Weights of a small transformer language model: MLP 3328 SwiGLU, RMSNorm before each block.
MLP neurons of a small language model. Each row is named by its layer, matrix (gate and up: input weights) and neuron, and shows model dimensions 416-511. Each number is 128 + 24 x the weight over its row's rms, rounded and kept within 0 to 255. A neuron's up and down rows have the sign that makes its largest values positive.
After each neuron's rows, "fires on" lists the tokens most often at its 100 highest values on Wikipedia text that the model never trained on.

L4.gate2119 [140 147 129  94 126 146 155 102 144 140 141 107 133 107 132 107 114 137 134 130 136 102 143 138 140 189 136 131  87 154 123 119  80 118 142 109 143 118 137 123 122 148 131 150 112 121 174 119 117 119 122 120 121 134 147  67 169 138 155 119 134 133 153  68 107 124 105 115  89 160 170 165 145  89 143 212 124 163 109 143 114 144 117 146 178  95 168 123 108 120 136  87 137 126  97 124]
L4.up2119 [112 131 135 133 103 110 117 129 116 157 124 143 179 135  97 151 154 155 160 109 131  93 117 114 130 182 116 136 108 110 122 150 144 145 136 125 120 120 138 147 160 115 122 146 120 148 100 178 154 104 142 147 131  94 130  66 133 144 118 152 148 103 108 120 131 103 150  93  64  80 136 103 139 130  78 146 123 122 168 158  95  57 129 137 121 123 146 107 113 175 121 106 123 139 120 134]
fires on: " to", " –", " into", ":"

L4.gate2824 [ 89 128 155 124 124 113 114 153 125 137 104 132 149 116  98 128 133 141 146 110 129 107 125  92 139 126 117 145 125 158 154 123 156 160  80 142 131 150 111 108 113 157 130 122  98 136 150 142 161 128 104 122 137 102 109 131 154 107 174 102 115 163 107  93 132 140 111  86 112 117 133 138 138 136 120 131 129  94 139 101 168 112 113 119  45 103 187 138 159 149 100 148 130 144 129 111]
L4.up2824 [121 144 137 173 107 151 116 121 158 116 114 131 111 142 130  99 144 131  96 101 131 149 124 120  93 131 119  99 140 148 118 142  93 124 121  89 113 119 104 131 117 121  76 131  92 130 130  92 109  88 135 101 107 128 153 146 150  83 109 152 174  89 174 186 156 100 128 145 133 160 123 114 148  99 141 135 130 139 111  65 132 121 154 160 163  99 133 155 142 107 131 129 150 122 154  81]
fires on: "'s", ".", " that", ":", " of"

L4.gate1951 [125 128 135 112 139 118 112 112 104 137 116 148 140 105 142 146 178 112  92 137 165 130  79 125 130 133 150 131 129 146 120 121 124 120 116  74 114 144 146 108 110 151 133  99 121  98 106  96 104 152  98  99 102  98 127  94 182 103 119 117  96 149 146 147  94 115  78 161 111 155 120 118 132 133 123 115 135 169  94 158 112 137 160 157  92 164 104 131 128 100 113 141 130 147 153 123]
L4.up1951 [155 154 143 113 129 104  79 185 143 146 121 123 138 134 137 134 150 117 143 142 159 108 130 137  87 184  90 143 116 151 112 127 126  96 158 135 128 139 128 107 117 123 141 137  86 161 116  64 108 116  95 150 130 131 137  86 144 107  89 169 127 192 131 115 131 124  97 119 150 133  95 121 131 164 113 113 116 126 115 159 128 111  95 134 139 117 104 144 107 140 153 177 105  82 163 122]
fires on: " United", ":", " Film", "s", ".", " was"

L4.gate1819 [120  78 137 138 121 138 124 126  91 113 120  93 152 123 151 137 167 164 122 128 137 140 131  67 163 122 125 115 120 136 163 102 146 145 118 174 113 125 112 149 148 120 147 121 105 101 106 145 124 135 114 143  88 120 110 139 138 131 199 168  80 148 118 151 144  89  91 124 143 130 125 131 116 145 150 122  89 123 148 115 104 144 147 101  95 139 139 114 118 153  95 119 128  93 107 137]
L4.up1819 [ 95 114 168 126 107 104 142 156 126  88 123 151 120 123 120 100 120  98 107  98 104 119 148 108 132 130  98 142 154 115 126 157 103 135  85 127 132 135 145  93 121 129 128  96  86 130 118 134 103 113 117 164 138 117 148 149 116 167 209 146 124 118 101  77 147 145 144 145  96 119 135 136 151 110  92 141 134 165 134 145 163 167 131 105 125 153 113  75  85 149  85 133  81 142 139  67]
fires on: ":", ".", " |", " Las", " de", " European"

L4.gate2477 [117 136 158 132 139 120 135 136 160 128 129 118 104 174 130 106 201 115 149 140 108 145  87 144 117 149 139 155 143 126 129 127 130 136 114  69 127 128 110 128 166  87 128 161 102 121 125 122 175 137 149 114 154 197 105 115 187 113 100 145 137 146 136 137 135 136 128 138 173 155 124 155 131 148 156 104  89 145 111 131 130 111 169 128  96 126 166 132 161 139 107  84 145 161 113 105]
L4.up2477 [133 109 135 105 130 120 155 198 150 114 161 130 156 138 126 136 121 123 107 107 113 136 139 168 160 164 124 144 114 106  95 152 111 167 122 153  85 162 132 150 131 163 122 122 114  94 123 101 148 121 119 119 126 113 143 144  64 129 164 114 157 106 128 145 180 121 156 186 127 142 116 110  93 151 115 175 134 145 135 112 146 134 176 144  90 112 115 129 119 143  88 167 128 125 123  86]
fires on: ":", " was", " were", " is", " found"

L4.gate3226 [ 93 144  95 142 109 130 129 181 121 137 146 104 128 131 113 115 156 124 134 137 109 128 144 121 102 161 101 130 120 152 123  99  81 163 158 148 144 137 115  94 140 140 136 120 120 130 122 130 150 100 144 174 139 153 106 126 141 105 172  91 145 138 139 160 103 163 117  80 136 130 104 128 165 164 152 155 112 131 158 121 116 124 123 115 105 134 155 121 114 137 135 101 101 143 145 118]
L4.up3226 [ 70 145 145 143 122 148  61  78 156 140 141 144 106 135 100  95  90 125 114 125  90 143 102 134 120 158 132 130 128 145 130 123  99 164 154 135 100 125 127 137 104 106 124 136 127 108  99  84 113 103 128 141 180 133 107 123 138 137 121 112 103 134 163  93 157 119 155 139 126 108 132 132 141 129 114 163 135 111 109 136 124 147 159 124 105 137  88  99 112  83 118 117 144 139 140 154]
fires on: ".", " of", " from"

L4.gate102 [145 116 115 151 164 181  99 176 184 176 121 102 114  99 173 165 108 120  90 152 138 117 133 120 113 102 144 165 143 151 141 102 134 122 135 159 118 131 147 140 139 122  98 113 114  76 140 150 106  88 132 166 152 164  89 125 123 121 129 146 127 112  82 107 111 130  60 142 116 130 139 143  97 114 133 127 135 149 111 105 134 104 103 129  93 182 144 109 122 116 169 165 195 150 133 108]
L4.up102 [ 93 112 129 129 123 123 112 146 164 123  99 141  75 137 117 169 140  77 132 127 141 140 132 123 116 151 103 142 132 176 109 150 111 157 130 134 151 198 140 159 135 114 124 120 123 164 111 142 157 147 155 119  95  81 120 150 146 131 145 130 142 143 124 154 102 151 106 149  91 109 118 156 140 141 184 122 124 109 111  74 154 124 152 117 131 137 111 135 122 134 100  84 106 140 115 116]
fires on: " |", ";", " have", "0"

L4.gate1233 [ 87 144 100 144  95  95 155 161 132 145 155 115 102 117 173 162 127 129  62 132 119 116 140 122 169 148  88 118 138  97 125  99  98 142 165 103 145 123  92 115 127 144 124 144 128 136 161 137 104 147 131 152 161 157 122 112 101 137 127 153 130 105 137 147 149  74 106 110 136 111 147 116 134  89 133 157  92 149 135 111  96 166 153 128 134 137 103 119 116 133 155 153 123  84 101 124]
L4.up1233 [107 156 103 111 163 121  91 103 125 133 116 155 121  68 113 132 140 129  68 135 105 102 152 148 159  45 135 124 120  92  77 134 105  79 137 139 144  86 145 156 129 104 108 114 135 103 128 194 140 161 128 148 151 113 169 165 140 151 117  86 161  85 115 130 133 153 161 131  73 127  98 124 122  81 156 113 115 173 124 118 144 112 126 159  84 120 130 155 147 100 167 184  83 199 125 132]
fires on: "s", ")", ",", "ing", "),"

L4.gate3164 [126 155  88 138 131  86  94 180 111 133 137 142 106 133 144 124 127  68 165  90 145 145 114 157 127 109 144 130 165 132 115 122 123 122 100 110  91 133 142 137 147 114 130 145 140 108  94 137 147 152 149  81 114 163 143 145 183 106 137 143 122 146 118 129  92  94 129 107 109 121 121 142 129 116 105 161 151 124 110 129  91 114 125 156 117 189 129  69 143 160  62  98 136 147 102 111]
L4.up3164 [138 117 105 142 144 122  96 152 136 114  99 115 144 111 108 145 120 101 109 102 119 119 122  94 132 171 134 129  98 129 142 154 100 124 116 132 121 145 165  83 141  96 132 122 128 128 182 142 161 136 109  82  90 155 162 145 184  79  99 172 131 109 102 120  56 107 125 116 112 126 127 128  85 141 104  89 146 107  94 176 144 141 148 102 125 112 101 161 100 138 110 109 107  99 124 152]
fires on: " |", " on"

L4.gate2856 [171 117 151 132 158 134 116 136 152 163 130 141 128 142 102 126 113 101 163 114 107 120 116 124 145 154 173 147 171 130 102 155 106  89 134 111 144 133  93 128 146  98 161 112 146 124 114  88 176 137  98 132  89 126 124  85 137  65 114 155 120 150 135 124 105 120 144 147 171 120 124  85 115 129 107 160 136 104 111 123  76 103 124 134 117 152 172 142 178 107 119 138 125 134 120 106]
L4.up2856 [133 147 155 150 109 132 104  71 162 104 103 139 143 132 154 186 140 109 101  92 136 124 114  83 130 102 128 162 159 160 161 159 158 151  96 142 156 153 124  98 156  99 165 128 183 148 167 129 115 135 136 140 169 142 129 130 133  83 106 113  66 161 104 109 113  65 115 121 162  79 126 126 114 104 104 148 118 149 152 127 136 125 129 112 148 126 129 184  81 101  99  88 115 154 115 120]
fires on: " |", ";", " of", " served"

L4.gate963 [119 149 147 101 105 147 115 134  82 109 167 124 139 104 131 141 133  94  53 123  96 135 124 123 158 132 122 113 149 170 146 126 135 139 148 166 121 140 132 109  95  98 125  82  98 111 144 111 139 128 120 107 147 170 101 106 144  60 122 160  98 135 155  81 149 164 138  94 122 146 130 111 124 152  81 147 110 126 113 169 119 113 158 132 122 120 106 120 120 135 107 131 112 151 173 143]
L4.up963 [117 122 106 130 131 159 126 102 157 134 110 114 156 144  91 125 181 114 122 118 114 120 118 113 115 122 130 163 165 137 151 145  83 117 135 148 104 129 144 104 145 107 143 134 112 122 166 152 107 122  99 133  67 121  97 169 135 130 164 142 150 114 110 112 108 132 139 150 116 125 125 123 146 115 115 159 159 151  95 122 137 160 164 166 119 135 150 138 141 119 134 126 161  94 114 167]
fires on: " of", ";", ":", " on", " life"

L4.gate1009 [113 135 170 148 133  90 109 110 168 137 121 187 101 113 133 148  85 141 111 127 130 128 132 140 123 119 118 164 160 134 137 111 124 156 168  99 123 146 163 113 111 111 111 126 130 161 118 173 119 143 125 123 124 124 120 125 136  81 129 142  71 129 104 101 166 152  91 140 132 108 150 138  91 108 114 155 106 121 131 123 107 154 136 161  79 129 172  88 137  91 121 140 161 126 136 108]
L4.up1009 [ 93 171 110 142 124 145 130 115 133 171 139 114 105 140 130 120 132 155 152 134 142 157 107 131 132 141 132 136 169 126  99 104 139 135 152 102 141 121 175  86 126 115 178 101 144 162 120 161 147 103 147 142 147  96 115 157 143 126 141 135 115 136 113 115 142 102 120 130 116 116 120 119 162  85 177 161 123  91 120  73 115  85 120 140 100  91 142 114  81 151  82 119 153 152 155 132]
fires on: " |", "–", " /", ";"

L4.gate3014 [131 133 125 122 123 104 134 133 129 103 133  97 113 108 149 108 141 127  98 142 139  90 136  94  91 145 153 171 131 137 110 133  87 130 108 134 131 119 148 144  94 130 125 121 120 101 101 138  92 115 135 107 108 107  90 112 121 112 182  95 117 141  73 112 118 135 112  95  93 104 144 133 127 129  98 151 102 105 150 108 130 116 118 119 136 189 166  98 138 115 129 154 170  88 121 104]
L4.up3014 [115 197 127  98  99 126 150 117 154  93 131 125  99 160 156 122 174 158 132 105 119 149 120  96  85  91 123  61 134 140 114 129 120  99  92 177 126 108 151 138 146 152  97  91 127 107 146 105 119 126 128  92 165 133 155 137 142 118 153 143 161 148 133 152 143 153 117 157 122 156 139 127 155 130 158 158 154 107 154 143 132 162 119 137 107 148 119  78 134  95 116 109 149 128 122 104]
fires on: ",", "),", ":", " that"

L4.gate3194 [162 158 114 123 136 129 141  76 137 147 140 139 137 156 136 133 131 128 153 105  87 103 149 125 113 118 118 162 139 124 117 143  99 121 145 119 145 146 171 118 142  71 100 116  84 120 162 158 114 147  97 135 142 105 130 152 111 144 118 144 125  90 133 128 168 128 146 141 139 114 122 119 116 111  98 150  98 164 130 145  99 108 103 160 130 129 139 108 109 118 146 118 137 115  88 104]
L4.up3194 [136  97 146 145 133 155 115 140  94 155 132 131 113 159 126 113 104 137 155  95 146 124 133 163 143 123 100  98 103 133  91 112 107 161 119 118 135 138 125  89 166 108 153 143  93 140 108 111 119  94 130 114 168 122 128 120  91 114 104 143 131  95 120  70 131  78  89 119 133 131 117  92 136 112 102 149 132 123 121 156 121 150 133 121 134 181 116 153 125 159 128 115  96 142 116 160]
fires on: "-", " it", "'", "ed", " from", " around"

L4.gate57 [134 157  99 117 119 123 125  82 132 102 109 143 123 140 116 117 123 152 142 115 107 116 126 134 149 157 142 131  65 135 158 108 105 155 151 109 130 150 108 118 113 135  87 164 121 134 104 124 151 117  96 149 127 171 107 107 130 141 124 121 135  98 135 111 153 108 109 159 175 146 139 181 142 128 152 193 143  79 103 121 116 132 145 110 134 157  92  99 133 127 160 148  97 136 120 122]
L4.up57 [132 191 130 130 177  96 115 118 115 119 145 169 113  75  78 118 122 108 139 130 151 128 133 148 133 118 148 113 135 117 135 145 172 156 128 146 122 139  98 116  66 137 127 101 128 132 113  69 112 136 113  94 118 104 110 158 117 125 125 119 121 134 146 101 110 135 117 168 120  86 175 108 138  81 147 158 129 153 128 105 153 136 107 135 154 145 120 144 120 123  85 169 159 136 103 124]
fires on: " (", " '", "\n", " or", ",", " and"

L4.gate3060 [125 133 133 154 111 119  61 147  98 112 110 136  89 147 129 107 119 115 108 119 125 139 157 153  69 139 151 110 147 154 125 106  93 128  86 117 132 146  99 127 144 116 110  95 144 136 132 114 135 103 107 133  97 135 141 117 142 135 123 138 108 113 114 125 108  87  84 115 154 105 136 101 117 158 123 117 138 166 147 136  95 142 124 152 115 115 127  94 131 128 126 151 113 117 126 165]
L4.up3060 [141 108 153 134 107 108 146 111 117 137  79 108 136 179 103 153  80  96 123 117 139 167 130 104 155 116  98 118 149 123 106 132 151 116 100 123 142 179 187  75 142 156 143  99 109 130 122 130 136 123  98  94 115 128 144 134 108  67 106 114 139 121  85 105 136 115 139 162 145  92 113 169 107 109  97 108 130 150 101 113 120 111 124 168 164 158 129 147 102 100 101 157 120 138 104 129]
fires on: " |", ";"

L4.gate2584 [ 93 136 133  68 130 117 136 164 131 127 175 128 132 113 170 141 110 119 111 151 169 122 163 148 157 152 117 134 104 100 134  88 113 118 156  90 126 123 169 101 118  65 105 135 140 125 130 152 134 169  88 100  96 100 118 116 164 110 124 109 147 102 114 114 126 154 151 133 141 121 149 118 149 140 141 150 123 137 144 142  99 112 150 124 144 152 141  71 105 122 117  82 133 160  81 147]
L4.up2584 [118 132  94 124 139 152 133 107 140 164 100 111 132 134 158 135 104 100 148 149 119 136 142  98 175 124 138 156 133 111 126 145  88 108  89  83 135 101 137  96 137  92 107 102 103 103 137 132 151 162 107 105 113  93  99 121 104 158 153 127  99 125 160 116  77 126 102 103 137 133 158  92 132  94 103 169 123 118 171 147  61 114 105 118 109 167 136 120 101 121 133 104 140 146 106 106]
fires on: " for", " –", " |", ":", " only"

L4.gate2323 [119 140 104  92 126  73 168 117 131 136 192  99 109 136 168 180 107 172 110 122 147 164 116 121 113  98 131 144  72 172 134 160 147 108 136 129 120 120 141 112 117 112 102 148  88 146 108 106  99 146 139  88 103 117 111 131 145 129 143 175 118 145 153 150 108 106 100 138 124  80 147 137  80 130 127 141 116 154 144 145 118 138 149 145 127 134 148 130 111 181 156 139 158 141 150 155]
L4.up2323 [121 112 133 141 109 115  68 148 166  92 118 122 125  99 137 138 126 121 128 130 115 148 131 148 135 151 106 132  98 149 175 136 122 142 127 125 140 166 153 134 121 136 159 148 126 133 140 152 148 102  96 120 136 175 122 147 129 130  70 155  55 150 125 124 101 129 114 134 139 150 131 145 147 140 120 145 113 117 134 136 101 120 135 150 121 157 106  69 121 160 127 145 148 103 158 133]
fires on: " |", " and", ";", " by", "–"

L4.gate1857 [ 93 119 164  95 115 105 132 137 137  98 154 118 127  70 146 201 146 134 152 120 124 116 148 153 171 143 100 123 118 111 107 113 109 173 150  95 150 126 138  89  57 121 102 161  95 119 127 114 113 136 113 158 163 146 107 172 125 127 133 150 103  98 108 109 115 171  96 111 123 123 138 121 102  95 116 111 111 130 120  95 110 165 118 102 124 150 117 124 111 153 126 115 128  80 122 155]
L4.up1857 [127 103 143  70  96 158 145 152 108 136 155  92 131  99 127 188 113 153 108 141 132  92 166 159 122 134 131 146  87 100  93 130 102 156 141 132 174 112 140 109  94 152 106 128  94  98 132 136  97  96 106 140 124 138 116 126  89 148  96  77 137  92 136  89 118 115 150 150 127  95 155 127 144  98 170 135 121 125 144 106  95 141  92  73  98 106 124 142  95  83 112 155 153 135 126 155]
fires on: " (", "-", ":", " name", " title"

L4.gate2814 [117 121 163 120 128 123 132 170 133 109 150  99 111  90 114 133 179 130 138 149 104 165 111 107 116 142 119 119 153 112 138 130 123 151 128 114 102 133 132 140 181  99 113  84 149 129  96 105 120  94 158 143 105 114 143  91  82 151 157 123 147 164 112 118 129  96 124 133 129 122 153 142 126 171 147 176 147 123 119  97  97 100 206  58 118 109 118 130 115 113  81  85 139 116  80 147]
L4.up2814 [ 72 128 123 134 132 124 124 121 136 117 113 123 125 144 106 175 144 117 146 177  87 155 111 147  96 155  83 136 155 118 115 134 137 187 134 138  83 128  84 106  88 154 104 127 144 162 128 110 143 142 135  99 149 122 159  86 130 158 120 118 149 150 135  80 157 120 135 138 153 115 156 145 151 159 111 111  93 114 110 111 123 113 164  90 144 121 145 135 134  93 107 141 130 125 120 117]
fires on: ".", " |", " born", " father"

L4.gate1235 [165 133 123 155 105 104 100 113  67  93 116 138  99 138  95 137 163 137  61 126 100 145 148 141 119 117 144 128 116 132 118  94 100 117 130  67 127 115 140 142 163 117 115 134 156 155 126 121 121 149 129 111 103 134 119 111 167 105 104 108 100 145 140 130 131 107 125 120 156 122 141 121 127 111 158 176 177 128 132 132  90 108 146 139 106 174 179 114 146 155 144  98 120 150 125 127]
L4.up1235 [130  43 148 118 161 108 144 115  83 178 124 123 122 152 124 138 168  96 103 135 109 110 161 126 148 112 150 144 124 105 130 117  93 145  74 106 140  96 142 122 173 112 116  97 149 117 123  83 123 121 144 121  91 137  98 126  75 102 117 102 104 128 135 134 162 110 129 133 105 131 113  96 113 159  97  74 138 139 133 164  83 103 104 116 119 147 157 140 118 139 160 155 135  89 105 165]
fires on: " |", "-", " 6", " show"

L4.gate64 [108 182 117 126 127  85 119 161 138 132 116 143  98 127 126 120  96 129 129 101 110  99 140 125 145 117 144  90 115 129 126 137 170 112 136 107 149 167 120 116 154 119 124 180 126 132 168 113 119 128 117 149 126 125 129 118 151 122  79 161 114 119 106 107 108 144 182 119 168  95 135 117 139  95 128 109 132 179 123 123 101  99 109 122 129 136 119 164  86  87 115 128 121 101 168 142]
L4.up64 [107 107 111 174 158 174 128  98 151 161 135 145 107 138 129  95 142 161 146  62 111 147 105  92 199 120 147 121 101 120 154 140 107 137 123 106 143 152  81 134 118 115 143  88 137 143  85 144 126 136 158 139 183  87 105 114 124 133 117 153 120  74 116 165 151  94  89 150 159 149  94 146  85 131 138 138 123 121 128  92 170 133 119 156 116 170 118 108 153 124 143 169  99 124  87 126]
fires on: " |", ";", " and", " from", " Summer", " a"

L4.gate1065 [120 115 184 128 118 178 106 140 170 143 157 139 128 165 143 169 153 126 120 112 128 113 138 121 126 129 149 136  78 105 130  92 128 167 142  85 123 119 127 138 127 148 140 163  88 104 110 160 114 162 126 122 137 119 133 113 144 154 164 141 131 139 114 109 168 177 137 133 123 158 154 137  84 138 162 143 113 124 143 141 140 136 129 108 115 149 135 125 101 135  72 111 138 153 106  97]
L4.up1065 [124  96 134 123 135 139 113 135 155 142 104 144 164 176  99 157 119 145 120  96 136 148 146 121 115 106 141 138  96 128 118  92 133 175 135  99 110 127 118 113 150 138 139 119 103 127 110 117 124 156 120 133 125 149 146  85 119 114 186  71 144 121 144  95 202 122 137 132 114 119  97 171  99 111 150 153 125 113 112 110 113 117  94  81 110  93 108 136 112 115 102 133 116 125 122 116]
fires on: ":", " is", " was", " (", "."

L4.gate972 [151 139 147  94 193 106 129 145 174 105 129 100 166 130 147 143 161  93 114 127 129 136 121 131 112 130 129  91  97 120 105 105 132 140 128  81 131  94 153  97 165 112  70 126 132 127 108  84  85 128 128 107 122  85 111  89 104 111 114 134 129 187 116 133 131 135 113 163 103 151 177 144 121 139 140 129 137 134 137 169 123 112 136 111 133 116 155 100 144 164 117 143 163  99 168 159]
L4.up972 [113 156 132 140  85 111  81 135 144 129 104 163 118 101 119 176 109 135  99 163 152 123 135 170 159 106 120 100 121 142 120 122 113 143 152 112 145 111 138 110 113 130 166 171  94 108 141 104 106 126 129 124 128 135 136 112 153 119 134 109 161 180 139 122 138 131 132 160 129 120 132 109  96  99 105 125 148 119 118 123 112 143 104 139 155 142 133 145 118 132 127 149 102 119 132 140]
fires on: " =", " by", ";", " father", " with"

L4.gate413 [118 100 114 104 110 106 140 111 177 133 131 145 127 130 165 122 142  86  98 149 111 149 103 142 114 120 140 182  93 184 176 118 145 105 113  77 143 117  78 139 127 134 147 109 104 127 150 122 108 132  79 109 135  63  88 176 115 111 117 135 101 130 114 130 118 124 177 160 103  87 134  99  69 132 111 106 123 171 102 114 134  80 125 125  82 126 159 125 150 133 131 153 165 124 169 123]
L4.up413 [139 114 156 137 111 101 157 153 113  93  82 130 159 136 120 111 167 131 117 130 128  94 109 157 102 121 167 133 123 146 126 102  85 101 152 131  95 151 168 117 136 125 131 108 121 145 135 139 166 126 115 116 145 142 108 111 148 118 161 131 102 125 160 128 146 118 123 121 117 117  96 125 166 105  81 101 128 113  88 122 114 141 133 134  82 106 129 124 153 134 164 122 117 148 173 116]
fires on: " are", ":", " is", " was", ".", " be"

L4.gate1956 [141 115 161 140 107 141 108 107  89 115 141 162 118 121 129 155 136 116 137 175 114 135 121 154 149 139 104 143 120  99 155  90 132 133 168 107 142 137 121 120 126 176 106 181 172 128  84  97 156 121 100 144 157 130 132 123 115 104 101  97 114 110 102 143 114  96 129 146 127 139 140  94 117 128 127 114 144 117 126  75 125 138 127  99 120 134 101 100 108 136 149 137 146 135 135 160]
L4.up1956 [161 144 117 110 140 122  99 123 141 114 151 122 110 101 118 130 127 160 111 137 142 112 146 131 115 141 102 151 120 131 164 131  86 144 114 104 130 102 129 111 126 114 160 118 184 108 111 136 106 100 127  90 125 121 128 111 135 103 133 105 170 157 101 153 125 101 121 131 103 152 117  98 153 111 137 128 170 149  80 134 108 146 112 132 124  89 103 175 133 137 108 152 121 117 162 136]
fires on: " ("

L4.gate1780 [ 94 155 134 116 174 124  73 151 150 137 122 153 127 120 137 141 104  68 105  97 103  95 151 125 116  87 128 158 133 164 143 137 107 188 143 172 133 127 119 113 101 152  92 112 110 139 161 119 139 177 136 111 161 134 161 136 138 121 146 127 117 132 122 122 142 154 130  90 113 167 130  83 134  96 147 132 142 139 123 146 143 127 150 126 105 128 109 122 126 137  99 146 116 113 114  72]
L4.up1780 [112 129 142 138 128 166 101  96 136  99 157 143 173 137 115 132 159 156 142 134 130 107  80 158 136 135 131 188 119 100 136 122 122 133 138 185 139 142 124 133 108 179 134 178 158 128 120  94 140 184 126 178 110 153 122 135 107 110 170 121 145 132 159 139 108 162 125 115 147 132 144 122 145 123 138 168 136 102 194 121 127 112  68 112 129 124 141 128 105 159 128 151  85 148 118 163]
fires on: ":", "p", "40"

L4.gate980 [119 165 127 120 130  86 146 159 184 130 116  95 106 111 162 118 117 118  95 109 131 180 127 125 174 140 177  71 123 136 141  83 137 117 152 109 120 133 155 139 149 111  90 150  98 145 133 126  88 129 147 132 151 131 111 160 163  81 102 119 117 149 130 124 129 144 151 120 152  92 178 142 132 112 123 146 130 111 136 159 117 121 123 163 108 157 131  99 150  99 113  97 120 141 158 167]
L4.up980 [ 96  99 120 113 125 120 138 178 102  84 118 108 104 148 137 158 128 130  85 124 124 184 131 148 137 169 107  96 130 122 165 146 148 167 141 123 151 152 157 109 155 130 122  88 146 168 128 125 135 136 136 124 154  84 115 158 118 113 147 146 112 146 115 107 147 161 141 142 101 154 166  97 107 120 107 132  72 101 127 145 136 145 154 136 137 119 148 111 103 162 127 147 162 142 142 124]
fires on: ",", " by", " with", "),", "="

L4.gate3180 [148 138 131 117  59 117 162 169 118 130 113 136 123 109 140 152  85 131 110 120 141 150 130 178 154 158 186 149 114 149 176 107  84 123 109 122 156 120 153 129 159  93 119 116  99 162 165 133 110 120 117 119 138 144 115 132 110 141 117 125 157 125 114  98  99 113 125 151 131 155 122 138 140 126 109 123 103 104 134 142 146 139 133 126 134 122 154 132 134 119 133 128 125 119 103 112]
L4.up3180 [113 121 124  87 141  98  88 126 108 109 124 130 117 106 177 101 114 157 127  83 101 162 135 124 144 117 128 136 110 132 181 129 140 151 113  94  87 166 141  76 118  86 148 137 149 135 107 135 127 128 129 111 180 102 110 159 112 129 145 167  88 137 102 105  94  99 132 142 159 106 108 160  73  79 113 113 120 130 134 123 158 111 107 129 161 166 138 127 157 133 144 156  92 132  63 149]
fires on: " and", "with", "f", ";", " with", "ph"

L4.gate2289 [124 118 146 111 131 120 112 114 124 111 177 128 155 160  88 104 127 142 125  74  58 182 127  99 122 158 136 105 155 137 150 100 136 103 155 135 109 107 146 129 169 101 133 153  83  95 113 104 125 155 133 130 108 125 142 111 151  93  99 156 144  86  89  87 136 129  98 142 124 132  91 102 139 119 153 153 120 125 140  89  86 107 156  89 152 102 100 145 154 122  85  89 126 149 134 114]
L4.up2289 [138  94 113 143  97 106 111 134 114 101 171 138 167 130 104 141 123 122 117  88 124  77 131 145 148 128 120 110 147 173 171 188 125 181 143 136 115 169 133  93 126 168 148 136 130 170  97 112 142 136  87 135  77 131 126 135 155  71  89 120 144  87  77 153 182 112 104 134 143  78 178 135 133 169 126 152 126 127 132 110 177 127 140 107 135 138 111 201 132 140 146 201  80 154 103 127]
fires on: " is", "'s", " was", " (", " became", "–"

L4.gate1817 [ 95 149 117 114 128  76 144 112 142 130 110 137 112 143  83 132  93 131 125  77  91 129 119 154 136 140 105 120 180 183 109 122 118 121 115  93  94 137 122 112 113 102 154 153  81 130 173 140 148 139 121 162 174 104 157 136 102 117 108 152 121 130 135 143 121 116 125  97 131 120 150 145  96 118 113 150 105 151 200 105  84 119 138  90 164 144 142 137 129 135 144 131 118  86 106 147]
L4.up1817 [152 176 134 127 105 150  85 115 164 150 117 150 101 117 136  88 128 141 162 131 135 115 120 156 150 150 111  75 112  92  82 149 132 102 117 149 161 127  96 124 151 143 132 137 140 125 129 109 119 127 140 109 130 116 101 171 139 131 104 131 124 139 132 111  95 137  95 134 127 100 133  86 166 130 171 134 114 129 175 129 142 151 118 172 120  98 128 171 137 137 111  72 148  87 130  95]
fires on: "-", ".", "'", " Guer"

L4.gate1181 [152 107 136 130 136 128 153 156 100 107 141 124 134  95 137 111 104 147 148 139 138 157 129 115 118 162 159 145 171 112 169  92 125 126  99 126 161 111 142 143 180 135 133 123 165 131 155 122 146 134 144 152  90 151 159 136 137 122 117 159  91 105 133  87 163 132  82 129 136 147 124 109 134 135 103 142 146 140 129 129 101 148 127 147 109 130 163  93 132 113  77 106 129 173 156 150]
L4.up1181 [191 116 173 129 146 113 130 142 149 170  66 129  92 156 127 190 115 136 144 107 110 111 109 141 157 104 100 135 137 144 127 124 117 132  80 136 149 129 118 121 166 167 157  98 196 112 102 120 140 169 120  96  83 130 117 135 127 140 172 134 113 115  89 101 155 137  76 121 140 107  91 157 127 145 135 136 119 192 108 103  98 124  90 124 144 146 140 124 166 132 103 160 115 169 167 134]
fires on: " |"